python train.py --n_layer=12 --n_kv_head=2 --norm_place="pre" --rope_fraction=0.25 --bias="all" --optimizer="adamw" --beta2=0.99 --weight_decay=0.09 --final_lr_fraction=0.1 --batch_tokens=32768
MLP neurons of a small language model. Each row is named by its layer, matrix (up: input weights) and neuron, and shows model dimensions 0-255. Each number is 128 + 32 x the weight over its row's rms, rounded and kept within 0 to 255. Numbers have three digits each.
After each neuron's rows, "fires in" lists the words (lower case) most often at its 100 highest values on Wikipedia text that the model never trained on. A number after a token or word is its count.

L4.up22:073161154158125178124144144105111102108115146147155197114137125101147116125105100150178131208095103121229077097105101162104106126068175119173122110066152088135131131123114122133102066087110120136104090119120110154103127125105138156145150170111150161126108119165116081144121115111124162112134108092181131137153134110089168140181148163181132173111214107062134161154111180061146150144049132170145141165147156090118213119092134115177143137132118127090150114164156188188103155166173132185094087170144179119125136144154172132124109135136156201165101126156124098125092157107095085098189122137154156101170117132085148120145107056078167169122111114088092091185095075086145163140095083106080123118122162129134115142122105140107095135144134074075138110066156115158098082103094107
fires in: "company" 16, "year" 13, "film" 13, "similar" 10, "years" 8

L4.up912:078166139133141106054090143093082125166127143153094129122099120141165139137138117163169091169143166140147113137082100130147096139148119215137104149089176117139070136124109110164112148087091114076087118110130105120130100118130152076220128137135115100146158078097121123153076121054130133114091117119119146147151137122085125098135102169178111152094087133093125092117106093138180125119134177131073135163080150147127138187124064098095172128088066105118109139170130120101089150143139132098151114155118121124104203121104172110152074056175120138135110160133142148159186115135113161101218188137156218179135162132164111115173134111160137187179140062211096110129199160141126103191155069095152119143144135115060144151120101111114128085097103106151099169134139139090126095125127070
fires in: "into" 31, "during" 15, "built" 11, "building" 9, "merged" 5

L8.up516:046126148075119111123117156125095123148096112105142210139136116144101064129131111182140097172171178110150113132072141049165143109144141168114123155108131096137137112147108139115119151185160115151152110076120090095124076092112137164110136098126136098119097125102125139174101183126117141169090143179121147061151124070097100074121119204107098145164169113191065123160124155119137147139142142174060111153155144114127112140049083142135181188092179108074147090126130131164090100186119111135173181103136135131115123145135161135126140148134137195113143091101093100129162113080105177097129133091141199126133129124146080171158125114124193109129103120105167092146122085233141126144097083131168105113070073152155128129070152128126130137085118171069066182135126147170107134106188124
fires in: "during" 36, "between" 22, "following" 7, "among" 6, "around" 5

L4.up300:058144127095172121164133171117105144129112113162118142089177136110084157110093135135127098091149136106127199123137148197093143148100143110140140142120132041152072164170125145154117104067179136071105154140075163132144156121116123129094134173119106155216145124114159104123131147095134187101114146180150114190102116214126110118158077140114185115121083110115141087148095123191140096154175102104147093076092125088168089120083143116019135167104164144123102132098148146158178129115115120156139140168128165154190120160135091134145124107113100108171118113143124157164085064179110093127197143139155169108108081116073173086058149165173121135155180109148120124113027094139137114109096059134122114181129160138140146147164171149131128094145085108120110099059136142138138136110102121
fires in: "1" 12, "chief" 11, "3" 9, "player" 7, "no" 7, "knots" 5

L4.up895:143063177099068109105079121135120106175144107167107118122118104066176164117136157147189101136120054179159110099129104159116105096093163119174104142130146134089091158051116129161124105181118157116112118144082087058135098128087104133136114153116172133073124153125084123124065188091092135098140100102160158067134100133175146138141117104151182113181117142127142122126173113141125138152204124125164078139144163160189139149141157067059116105147144107084162084179161165122172107119111121122061152136140164127136059077135153145113136157119113164106157171133182078138075125153102111122128154105089132094136107111131156120120126107142140147156164157170094120158087170095071115164135121053118245086181113147138099162117093080104118152135113094145125144062142165127121162071120095
fires in: "film" 20, "records" 12, "record" 8, "3" 8, "time" 7

L4.up891:103105148111145157122111107130092145132090154183142131123063092045136126177137098137165126126129107108122105072111115150167137149118108145165133121190145063152137077125200145114106103150108070071135065164138138127085112102114109153156143112156205172168108166120111131098111112092100143171194115103019109130103134169111103106150109138090179101119145129126147092190143036121167133167148197098127115109116112137125156234047123129080118156119122117100147129080092185146061157156140146147076175148139101136128107103133180133114121086181124171085188159201129121142097121150108138111143108182156172123078140187126101131110112159093129114173120112157135124144129140137121131108091065158127138167094094101144108131100063155135080151124100159108147095149161171151108137130157110
fires in: "public" 14, "building" 12, "graphs" 11, "entire" 6, "roof" 5, "graphic" 4

L5.up868:131064135139162139130055164094138147192130111112095114098104105105086170128097189153130090135111097111228108159112141168177127133134164110137091114162093150098153094049143196125116163135119137108126114151198114064095142161091117085100131143170129133180131126092129104086120182133109146149180106250116151106094101150107147119142104223120173111137113128137190094164144169072132123098144081122123142102173139124096114155097145147075161111129111099149148066163130140148094109089142118072093080092157153160082088128122171092111113153134128164113116151098180151101186202173059099074118128096097124090126096136147163150145146085101118164170161108128072111114063147126167169151133104119111132125120099171107141150083111157109160134083135126151162142107153154095120175124127108
fires in: "according" 15, "building" 14, "election" 7, "brought" 6, "album" 6, "name" 6

L5.up159:153140125166122126117146199116140074155159146139135110107147075066083139148142131111109133178071151133116111141105140108123159077163138121141091116103176148101134170139085143030097131142173173130172082069139095117153127118090108103137165127139125132182113136167150096147134184125108140102093158149134167131133142126100192062152163161178127087157152068104146139191087162138064111159085147104091126149154149110093130090119104127118157109128098076136223192079063148072141111121144107163090104129162086088074135140114161129136128075101094155114114166120147138153099113192184141133112130094104146083170050186169132143129149106059162194149101127101142122084123085112152182130182110117142116110132157054119084116101137136136111158137174176063107132157121107081114136136152079
fires in: "which" 29, "film" 18, "president" 10, "always" 4, "4" 4

L5.up961:155149156115112135166116134121120163146091124182114171100124156084016106139130161168161118122119090154122162095079209136110181117058170153094186159142102111148120167115125110146150131083157129124148103138144059160111135115124146136099126138121103084172091140130157145128113157141134162141089141134146150158129105179077094136169040186140134127168133139118152109119117132132133139188135110145103075095092161086131157109080113118096099117122191135074182163137125144199106150235128093102169136138114156121110044132182121116107142100076129123134098151156128176105149194159079132115189151110132140145079171156179111108066103143142171107149119163116097173074087019140149113129138115105190149103111064133172160116144109151132151158124122102107106121104093111097164111161120097
fires in: "during" 31, "director" 10, "player" 9

L4.up560:179069098094167147134146189185132164117137143091084159111166165145138136138134135170096149125126097064132180135108162107117083115135103151154190133091066201166142125125120146097083104059100103090154138042132076158098106119110096167133142161150140161137126092106099124174115167077119131129117162149080096145179153150098075133125148162132089134118128084099052149157077139078120130140084083156133146140179124108133122119044128070127094165138139122151111128149105123158156121193010128152115066160108140120098111117130147142144121174098117153169074169143103124135189159179086134038167169132140086124154096177178142122144146081089155132096097118124128115106079093161115179145089162097106112155102143142128124138118149115114087066109107111113132168168093114141114116104099179
fires in: "s" 10, "according" 10, "colon" 10, "until" 9, "royal" 7, "department" 6